From a checkpoint of a small transformer trained on Wikipedia.
Size: 8 layers, 11 heads of 64, vocabulary 8901, 54.7M parameters.
Architecture: LayerNorm before each block, learned and rotary positions, tied embeddings.
MLP neurons of a small language model. Each row is named by its layer, matrix (down: output weights) and neuron, and shows model dimensions 549-612. Each number is 128 + 32 x the weight over its row's rms, rounded and kept within 0 to 255.
A block is one neuron, or neurons of one layer that tend to fire together. Before each block is what it responds to, as a language model described it from the Wikipedia text at the highest values.

Description: Forms of "to be". Forms of the verb be (was, is, be, are, being, were), often after can/must/which or a subject noun; also the first cell in sports tables.
L3.down801 [159 137  97  83 124 141 142 163 132 110 101 131 174  98  99 146 127 153 151 183 115 169 155 131 110 205 120 144 117 124 102 120 120  78 166  69 110 146 159 152 101 110 160 110 185 140 142 146 118  80 138  88  97 121  47 124 115 185 104 190 167 138 101 105]

Description: Sports results notation. Tokens inside sports results, tables and event names, such as the dash in a score (0-2, 3–1), the m or × in 4 × 200 m, and words in Summer Olympics or Australian Open.
L4.down152 [114 151  96 147 166 122 131  74 119 102 148 140 111 131 150 107 125  67 174 150 146 167 113 107 146 117 150 132  84 141  95 134 138 159 131  94  87  90 166 119 165 148  86 172 114 123 154 179  90 149 130  62 210 154 175 142 131 162 160 148 167 122  97 201]
L4.down431 [171  83 164 140 188 171 148 120 107 121  91  97 177 151 193 110 116 115 185 215 129  86 161  48 145  85 135  91 146 137 123 103 164 137 124 102 182 158 163 138 144 166 207 188 140 148 116  90 186 129 135 109  69 122 134 155 136  95 147 178  99 121 120 113]
L4.down780 [150 145 177  73  99  82  77  63 123 156 154 155 117 135  84 115 161 153 131 138 185 119 120  82  97  78 127 181 111 171 100 125 143 138 174  72 109 122 179 111 132 159 141 139 216  86 151 131 137 165 158 144 123 130  18 168 127 148  67  77 121 135 113 115]
L4.down888 [143 168 157 137 110  89 108 168  84 151 129 138 115 128 168 151  89  74 167  76 181 119 116  90 156 117 144 147 100 150 141 140 133 155 155 119 110 107  78 107 146 125 130 107 123 118  88 154 172 143 165 175 112 188  70 130 136  78  70 127 144 112  78  78]
L4.down1069 [154 199  86 186 169 159 124 124 110 143 111 131 167 117 138 138  77  56 143 161  63 180 109 104 184  99 159 129  93 182 141 108 159 181 120  92 141 132 133 123 123 143 145  89 127 179  96 164 120  81 141 115  82 151 171  57 132 116 194 127  96  81 141 110]
L4.down1472 [114 155 150 122 122 130 117 143 149 162 155 171 166 149 114 137 138 145 105 139  63 139 171 138 107  89 107  87 109 103 114 121 114 129 125 161 109 163  70 142 137 137 164 105 202 133 182 152 217 167 127 123  89 146  84 116  58 110 122 185  95 136 130  74]
L4.down1846 [133 127 189  93 128 109 102 155 134 201 110 159 125 150  91 127 167  93 112  89 137 129  94 126 107 164 168 153  94  97 110 108 125 135  88 127 162  70 188 139 125 155  89 115 146 141 123 173 116 160 128 121 122 183 128 142 158 104 117 101 105 146 114 141]
L4.down2493 [105 176 111 113 113 151 127 131 110  88 144 135 163 135 188 155 152 125  74 139 133  97 124 123 141 143 171 124 169 108 140 134 137 182 204 123  91 115 161 143  67 156 127 154 134 100  90 136 206  83 108  56 159 133 108 111 184  94 172 135  35 135 160 151]

Description: Sports event-name tokens. First token of an event or category name in sports results tables and athlete bios, such as Men's, Individual foil, 400 m, Pole vault.
L5.down838 [ 97 134 129 169 134  61  87 112 164  76 165 123 173 102  74 131 141 164  93 161  80 140 142 116 166 190 119 109 145 132 103 126 141 168 104 123 107 129 130 132 106 118 114 100 136  71  76 136  91 147 128 184  90 200  95  93 146 174  58 157 101 202 129  66]
L5.down903 [112 114 114 160 129  88  93  82 141 148  93 106 131  96 147 175 162 133 123 185 153 137 129  78 139  65 115 129 144 100  72 100 147 127 123 158 137 147 183  82 140 113 193 134 186  68 155 133 146  89 137 115 114 107 115  93  96  38 120 183 173  76 138 128]
L5.down1463 [146 121  51 133 169 168 121 162  99 114 207 141  90 171 119 140 151 102 132  87 168 191 125  71  94 129 138 145 167 125  93 113 167 120 144 104 134 131 125  96 133 197 165 104 143 153 100 141 152 140 157 107 162 131 123 167 127 143 102 120 113 124 129  61]
L5.down1581 [125 131  82 233  76  73  84 105 169 121 171 112 187  80 137 102 191 134 106 116 133 144 119 100 151 108 146 228 153  89 116 118 160 128 135 115 132 102 123 149 149 115  87 120 123  77  53 117 151 170 124 129 141 207 117 157 146 165 102 185  95 161 130 142]
L5.down1612 [149 148 148 152 131 148 124 109 141 141 131 162 126  90 152 137 153 118 108 132 129  81 129 208  87 121 180  72 129 147  99  74 105 139 136 183 180 152  39  86 108 129 134  95  97 140 191 118  98 151  99 175 116 125 125 198 169 139 178 127 176 175 145 157]
L5.down2020 [126 133 165 152  91 141  85 111 111 150 243 103 127 143 130 117 164 115 128 218 102 156 116  92 182 101 125 119 177  42 126 110  78 183 200 150 166 149  80 129 119 154 208 183 190  64  75 136 141 141 149 112 124 194  80 143  74 126 134 128  79  96 134 127]
L5.down2380 [135 162 131 129  79  82 120  89 148 140 129 147 112 124  41 153  93 203  92 108 122 152 113 157 131 109 101 114 129 168  73 100 151 124 120 104 108  99  75 139 127 117 156 117 121 142 114 134 116 105 115 150 129 141  82 103 195 172 143 185 146 112 126 112]
L5.down2758 [152 145 174 103  99 149 173 165 156  98 108 120  79 104  97 135 118 131  81 113  79 116 128  63 105 101 109 189 111 187 109 157 160 116 190 163 121 127 148  65 106 134 120 174 138 141 122  81 117  49  96  72 105 180  64 113 151 130  55 159 119  82 137 141]

Description: Post-city comma. Commas right after a city name, before its state or country (Kittery, Maine; Marrakesh, Morocco), plus country starts like United and in after places.
L3.down2732 [134  87 164  94 112 169 125 104 109  97  95  96 107  96 129 113 132  40 202  85 104 131 169 142 209 178 146 117 128 135 201 132 151  75  67  88 116  63 119 173 152 104 132 158 143 154 160  72 115 138  75 124  86 133 131 115 161 116 183 158  73 145 127 119]

Description: Score separators in tables. Dashes, spaces and pipes between numbers in sports result tables, such as the dash in 3–1 or 1 - 1, plus mid-word pieces of place names (Aberystwyth, Aarhus).
L3.down612 [137 129 128 131 129  92 139  99 110 157 175 138 122 104 154 186  55 106 136 129 167 120 163 126 139  82 133 112 131 155 152 146 127 111 119 129 160 118 122  94 143 149 127 140 143 117 154 109 119 126 101  95 111 105 195 101 160  75  78 145 170  81 105  79]

Description: Given-name endings. Last piece or whole token of a person's first name before a surname, as in Col-in, Fred-erick, David, in bios, rosters and tables.
L3.down2459 [107 142 121 142 141 106 151 160 107  82 100 157  94 188 126 139 130 133 129 144  81 126 106 116 108  83 131 103 181  79  96 124 152 145  96  93  77 108 150 145  83 184 138 112 170 121  26 105  63 120 150  85 131 153 156 121 116 129 135 133  95  88 115 166]

Description: Forms of "be" after subjects. Forms of "be" (was, were, is, been, being) right after a subject noun phrase, mostly passive auxiliaries, e.g. "churches were purchased", "has been recovered".
L5.down197 [155 108 121 140 131 134 114 115 126  74 160  95 137 139 161 123 109 113 117 100 126 113 140 130 114 116 138 103  78 139 144 188 118 172 148 127 151  98 175 160 142 186  98 148 103  83 131 140 114  98 128 115 119 149  96 143  80 152 105 179  88  85 105 150]
L5.down303 [ 85 149 110 132 112 149 157  88 145 104 134 140 119 117 119 107 124  89 107 139 141 112 124 115 129 114 179 116 184  62 161  99 129 113 105 143 206 131 135 142 152 182 114  66  84 161 167 119 168 137 113 140 103 132 112 168 161 153 172 118 101 189 146 111]
L5.down703 [169 157 194 184 104 131 140 120 139 109 129 124 171 102  89 143 114 112 165  75 118 125 156 143  97 141 162 140 138 130 187  60 151 146 145 102 182 161 163 159  84  94 119 139 116 192 167  76 155 100 145 162 121 122 157 146 171 167 162 121 153 154 153 130]
L5.down1572 [162 134 157  89 170  99 175 116  55 158 133 125 146 129 120 201 121 135 184 184 135 114 148 105  99 117 172 119  66 122 162 113 120 141 114  88 123 149 114  76 142 117 120 163 117 163  96  71 112 108  85 140  76 131 158 136 112 148 101 175  77 103 146  97]
L5.down1700 [ 97  82 150 106 125 173  94  76  87 111  82  98 146 113 146 140 114 129 191 119 137  76 122 113 130 127  17 142 123 133 107 119 114 121 214 137 184 155 149 126  81 168 116 147 172 143 194 153 136 154 124 163 133 112 136 155  92 108 134 155 144 156 121 126]
L5.down1722 [143 128 131 173 117 123  96 176 130  78 129  96 103 148 150 158  73 152 149 141 151 185 104 106 132 157 167 134 130 109  66 126 128  77 139 198 147 151 108  76  94 130  67 118 192 161 154  96 135 134 155  92 160 119 148  73 153 121 131 144 102 130 119 130]
L5.down2275 [129 191 143 132 177 119 127 129 177 132 131 136 130 140 127 165 133 157 107 130 179  97 174 103 143 113 114 163 118 131 134 153 153 139 130 148 129  86  96  86 141 109 164 120 111 147 110  75 148 122 180  98  97 141 110  74 136 113  56 163 150  64  88 140]
L5.down2613 [130 150 113 140 185 126  86 121 174 116 138  95 167 136 121 113 137 111  98  93 173 111  86 134 120 131 145 126 131 123 125  42 140 105 125 132 135 110 119 100  87 123 101 111 121 153 162 129 133 112 118 134  99 128 132 104  86 178 135  94 106 160 147 127]

Description: Date-introducing "on". The preposition "on" right before a specific date in historical narratives ("arrived on 2 June", "married on 19 October"), plus other prepositions and date pieces in tables.
L5.down820 [ 95 106 117 124 140 170 150 112 152 134 128 122 160  90 145 139  97  92 121 110 117 111 114 171 112 159 126 130 164 137 139 194 164 130 151 122  63 104 176 162 115 118  82 165 139  92 127 169 149 123 152 140 123 109 148 135 196 135 134 106  95 160 111  99]
L5.down892 [113 183  82 100 178 152 160 161  74 112 134 135 180 135 154 148 128 109 183 132 105 124 119 114  98 127 145 110 164 138  93 154 160 166 112 101 128  94  81 135 108  74  89 172 116 141 113  90 123 131 134 106  85 132 157 101 157 128  70 100 178 142  97 149]
L5.down1024 [139 112 146 139 181 175 154 173  86  65 103  96 208 119 174 108 152 148 127 185  90 165 131 140 107 127 114 114 103  81 139 189  92 205 134  89  88 110  97  82 175 114 156 140 107  68 118 185 120 104 183 129 129 134  53 159 158 149  90 121 109  85 133  99]
L5.down1552 [ 99 193 105 125 103 173 180 108 183  91 101 198 195 123 113 107 114 165 122 150 107 123 131 130 136 118 197 126 116 105 122 116  97 117 125 115 155 159 210  97 149 126 175 199 105 183 150 148  97 100 144 153 141 161 120 123 124 116 112 110 164 159 135 156]
L5.down1921 [126 114 101 164 131  92 104  88 167 143 111  66 115 114  91 140  86 142 112 135 144 158 130 135 167 149 141 143  93 174 149 161 173 166 176 107 127 179 174 117 123 175  82 179 159 102  98 140 131 142  92 146 141 150 112  81 142  82  59 154 205 152 175 100]
L5.down1996 [ 96 109 142  42 128 135 122 212 115 118 102 130 151 128 107 133 128 114 127 127 111 117 152 139 138 188 184  74 112 108  81 152 128 137 163 122 140  85 140 160 168 151 141 136 110 146 103 131 131 118 197 118  84 111 143 183 157 119 169 157 131 122 194  72]
L5.down2099 [194 101 109 196 151  89 132 136 105  75 119 115 133  82 156  95 147 196 186 134 149 155 172 172 165 158 160 175 143 131 161 151 125 113 104  83  64 127 150 149  94 181 175 109 106 109  77 111  98  89 145 179  99 190 139 214  84 130 106 126 145 136 101  53]
L5.down2340 [145 157 139  44 131 126 144 110 129  78 162 156 132 177  97  93 142 148 183 101  88 123 147 152 156 150 145 138 129  85 111 200 185 114 156 159 116 115 166 133 138  91 123  82 113 121 131 140 101 133 166 146 157 156 153 123 131 107 152 116 195 144 112 104]

Description: First name starts. Start of a person's given name right before the surname in lists, tables and cast credits, such as Christ(ine), K(yle), Barbara, Joseph; also titles just before a name, such as professor or forward.
L5.down68 [128 105 129 125 173 135 152 163 158 125  92  84 128 175 140 160  89 108 180 154  88 116 113 114 134 110 204 181 195 113 138 145 142  89 143 107 129 139 104  95 158 198 160 179 128 105 153 113 111 158 159 191  76 113  82 144  99 121 129 109 125  96 175 110]
L5.down582 [ 97 161  57  91  81 116  99 167 158 137 101 127 124 119  57 105 158 130 144 166  94  73 189 134 153 182 158 165 128 119 133 111 149 102  83 167  63 115 147 135  85 114 120 144 153 113 131 117 133 127 112 154 102 103 127 144 146 122 211 124 140  89 138  82]
L5.down626 [126 118 106 152 147 130 142 135 108 134 121 132 121 141 142 118 105 124 148 110  61 132 166 146 116  97 140 126 102 152 136 127 148 151  46 113  75  45 202  85 132 118 146 103 175 170 144  93 129 139  99 124 109 122 111 198 113 165  91 152  72 129 119 149]
L5.down1391 [148 122 133 151 160 113 145  95 228 160  88  60 120 148  95  84 101 148 149 108 170 124 145 117  84 167  90 194 168 149 157 126 156 105 108 125  97 168 130  83 160 103 151  82 128 114 112 145 155 113  99 133 137 181 186 108 130  87 184 138 157 118 159 127]
L5.down1470 [145 160 178  97 132 119 112 174 106 134  84 196  99 139 116  88  82 134 155  99  69 113 105  64 128 113 119  74  48 121 159 146 137 163 181 144  95 114 169 143 187 122 123 114 169 112  95 139 144 111 140 150 114 176 161 184 128 137 111 164 126 129 104 176]
L5.down1673 [125 151  88  89 100 186 111 197 100  69 114 133 125 120 108 145 167 178 170 150 150  87 173 117 177 134 202 154 121 144 131 146 118 151 150 169 101 148 164 144  91 122  79 118 170 120 116  95 101 116 129 117 141 148 118 157 105 153 216 106 154 111 131 148]
L5.down2249 [134 102  79 208 152 171 141  71 145 155 119 154 175 102 140 169 141 122 138 170 106  86 104  58 129 120 115 130 135 161 137  80 133 158 148 170 126 112 184 128 114 142 127 134 143  64 161 127 170 184  74 170  93 116 116 136  98 111 128 130 124 117  96 110]
L5.down2660 [114 178 141 127 100 124 125 148 123 123 118 158 123 137 103 146 106 157 109 108 160 159 144 108 112 159 131 148 141 138 133 119 176 142  85 158 159 107 153 145 115  86  81  70 158 112 118  97 145 136 159 130  95  65 142  65  86 137 194 114 159  68  50 107]

Description: Prepositions on/in. Prepositions, mostly on and in, that open a phrase after a clause or sentence break, as in On May 13, on the day, on the other hand.
L4.down335 [155 114   4  91 170  89 114 108 165 144  86 121 171 115 142  96 189 149 179 140  76 176 143 188  98 141  83 228  80 120 158 114  88 146 155 175 148 127 139 127 187  89 135  87 118 113 159 141 149 124  95 136  48 133 133 132 136  90 136  80 152 136 176 160]
L4.down526 [122 108  61 112 130 150 136 138 139 105 142 114 206  87 114 157 131 118 138 191 184  82 167 139 172 222 142  83 122 138 102 160 140 160 121 131 104  86 145 146 129 117 155 102 106 111 151  97 155  98 158 128  42 164 173 115 155 128  75 144 105 146  99 119]
L4.down576 [151  83 126 109 109 155 100 137 119  85 110 170 103 161  97 100 118  97  97 133 147 111  59 143 145 125  88 112  89 102  76 126  97 125 119 164 103 184 137 101 137 114  96 175 105 124 151 131 104  71 126 110 147 116 132 156 134 151  51 130 164  89 135 136]
L4.down745 [147  97 101 107  93 197 145 187 125  91 104 153 157 138 142 125 115  97 135  82 120 144  97 137 128 130 102 143 170 199  92 131 116 116 141 108 120 153 139 111 119  65 141 123  82 132 173 159 144 125 149 116 178 124 122 146 131 128 123 120 114 142  84 111]
L4.down846 [135 116  72 112  96 121 139 120 111 126 108 156 129 153 149 119 137 143 136 108 145 159 129 131 103 128 174 163  91 164 152 128 145 142  64 111  71  76 107 117 201 115 131 147 135 185 137 191 137 150  90  82 136 112 131 144  98 119 146 190 144  99 153 153]
L4.down1561 [104  94  76 157 159 168 127 129 105 121 114 123 136 155 168 142 117 132 122 153 139  97 100 109 153 101 159  99 127 102 143 192 171 137 131  78 121  60 160 147 153 110  80 118 103 120 132 123 130 122 126 148 139  86 172 134 123 160 138  77  64 163  89 136]
L4.down1814 [117 126 103 117 174 136  70  98 149 163 127 154 175 175 125 150  88 163 151 116 170 105 183 139 151 141 138 149 146 105 125 100 135 122 148 125 103 137  75 131 152 124 178 113 157 147 114 162 130  85 160 136 136 123 123 112  85  96 122  78  94 124 139 160]
L4.down2730 [137 137 218 156 176  88 132 159 166  67 124 104 141 130  68  98 171 109 147 141 133 132 147 186  66 143 233 129  97 114 149 163 108 157 158  56 154 133 118 102  98 162 203 151 118 106  98  76 138 118  63 158 123 167 126 133 173  66 105 146  55 147 174  83]

Description: Person given names. Tokens inside or starting a person's first name, before the surname, e.g. R-ober-t, William, M-ich-ael, also "Dr." and initials.
L4.down50 [199  85 175 148 178 112  72 143 112  75  91 106 121 184  96 142 127 116  92 139 127 174 127 120 165  94 192 140 133 183 139 109 142 169 138 109  98 153 175 199  73 143 143 166 104 154 121 100 194 118 105  95  63  97  97 160 162 152 135 161 130 145 136 124]
L4.down522 [133 107  98 102  87 198 147 114 114 133  96 105  90 182 126 123 138 158  87 150 124 124 181  54 141 101  84 141  90 134 110 134 126 138  71 163  71 148 146 159 112 164 102 135 125 132 134 137 179 117 134 174 115 135  57 144 127 119 143 129  95  95 112 146]
L4.down1689 [113 142 117 105  82  75 158 146 134 121  86 129 125 114 144 184 138 120 174 133 137  70 119 125 161 137 129 121 189 138 113 147 122 110 164 129 126 156 142 148 130  88 126 127 133 106 122 167 115 156 117  97  92 144 173 184  98 128 206  76 161 133  78  96]
L4.down1819 [116 138 100  88 108 122  86 109 120 110  56 111  90 211  75 129 117 136  60  91  89 102 170 117 166 145 168 172 115 154 147 149  87 110  42 123  70 121 149 183 135 117 116  66 137  82 110  67 118 144 145 132  81 175 134 112  90 125 188 160 158 131  85 122]
L4.down1848 [134 140  36 173 114 128 129 121 113 189  85 100 127 170 143 136 116  97 131 107 113 137  85 156 129 136 123 183 166  95 119 121 140 102  62 110 109  94 146 184 191 133 157 116 146 196  91 131  75 103 157 111 141 102 177 105 115  92 176 137 178 153 125 112]
L4.down2405 [163  97 167 145 139 145  95 107 118 130 124  92 130 103 102 117 118 152 142 120  94 126 128 168 154 163  94 160  73 134 143  96 114 104 109 127 112 133 119 163 130  97 132 144 137 109 129 129 134 129 169 108 110  89 140  96 143 206 172  97 142  78 115 133]
L4.down2452 [102 144 159 140 168  90 132 175 162  95  81 157  98  92 141 148 192 162 129 165 123 126 100 178  95 129 144 125 145  99 144 101 135 166  75  92  98  73 131 150 165 105 162 200 120  89 128 147 157 119  69 145 107  88 159 125 133 166 105 143 182 112 114 138]
L4.down2530 [ 88 134  75  90 117  88 153 152 128 119 126 147 175 115 106 174 160 156 122 153  93 152 162 148  86  83 152 165 125 109 139 139 140 163 147 170 108 129 120 152 143 114 126 142 136  93  95 149 130 140 105 111 107 149 128 143 119 108 127  94  51 141 116 111]

Description: Upcoming place-name slot. Tokens where a place name is about to appear or has just begun, such as first pieces of city names (New, Los, La, Gar), or "the", "in", "|" before a location.
L5.down244 [106 130 175 145 118 166 113 128 130 166 116 129 173 140 120 123 110  70 155 160 155 120 134  68 130 156 110 175 105 157 116 151  82 134 116 126 141  80 170 139 107 128 109 132 129 155 141 178 156 113 125 112 128 124 141 144 160 146 191  99 128 116 113 118]
L5.down276 [114 114 170 146 103 155  79  47 140  98 125 123 140 118 177 139 116 111 179 117 117 156  91 150 183 130 174 150 142 158 136 167 198  76 108  58 131 127 106 186 182 138  93 127 114 138 111 150 162 157 158 141 128 148 143 142 139 158 144 128 140  98 125  74]
L5.down481 [136 163 178  50 169  71 144 171  74 168 127 144 123  67 146 144 132 131 124 165 140 188 165  97  99 119 165 126 189 127 137 135  80 123 105  79 129 109 171 156 156  99  95 132 222 126 121 100 136  80 121 159 157 150 128 110 129 131 146 116 147  91 137 144]
L5.down1644 [188 138 154  80  96 125  84 114 138 126 154 153 126 165  65 175 125 104 108 148 145  78 157 166 128 106 163 156 139 150  76 147 130 102 117 172 176 131 108 111 209 108 100  95 226  70  83 105  90 108 136 137 110  65 166 102  98 106 158 117 158 177 124 147]
L5.down1735 [ 96 201 189 136 106 126  79 119  89 151 173  97 130 142 104 142 113 145 128 104 103 202 107 171 112 116 103 154 108 104 139 139 150  98  96 191 152 148 145 107 118 152 149 124 147 145  86 164 141 127 168 143 142 120  79  85 141 146 116 152 150  80 132 135]
L5.down2105 [156 128 116 188 111 104 102  92 206 117 108  88 125 119 172 153 111  84 141 132  89 124 104 152 113 159 110 170 124  97 148  98 167 104 130  41 184 104 136 129 156 148 138 154 185 178 131  88 162 148  88 169  56 171 145 120 112 148  82  83 144 118  95 136]
L5.down2145 [145 108 158 122 104 138 108  89 139  98  51 174 125  72 138  75 120  97 124 153 118 144  66 127 107 104 115 152 133 146 144  95 137 113  82 108 127 157 111 130 111 136 173 179 132 140 131 140 152 170 114 155 121 171 139 123  67 143 183  91 123 131 124 111]
L5.down2485 [142  56 139 116 123  74 106 133 143  77  95 116  96 110 157 117 105 121 185 147  67 128 104 132 151 101 110 157 115  74 129 134 133 174 146 138 143  74 108 144 169 123 143 157 149 132 118  78 117 138 161 127 107 169 139 115 123 113 162  89  74 137 144 171]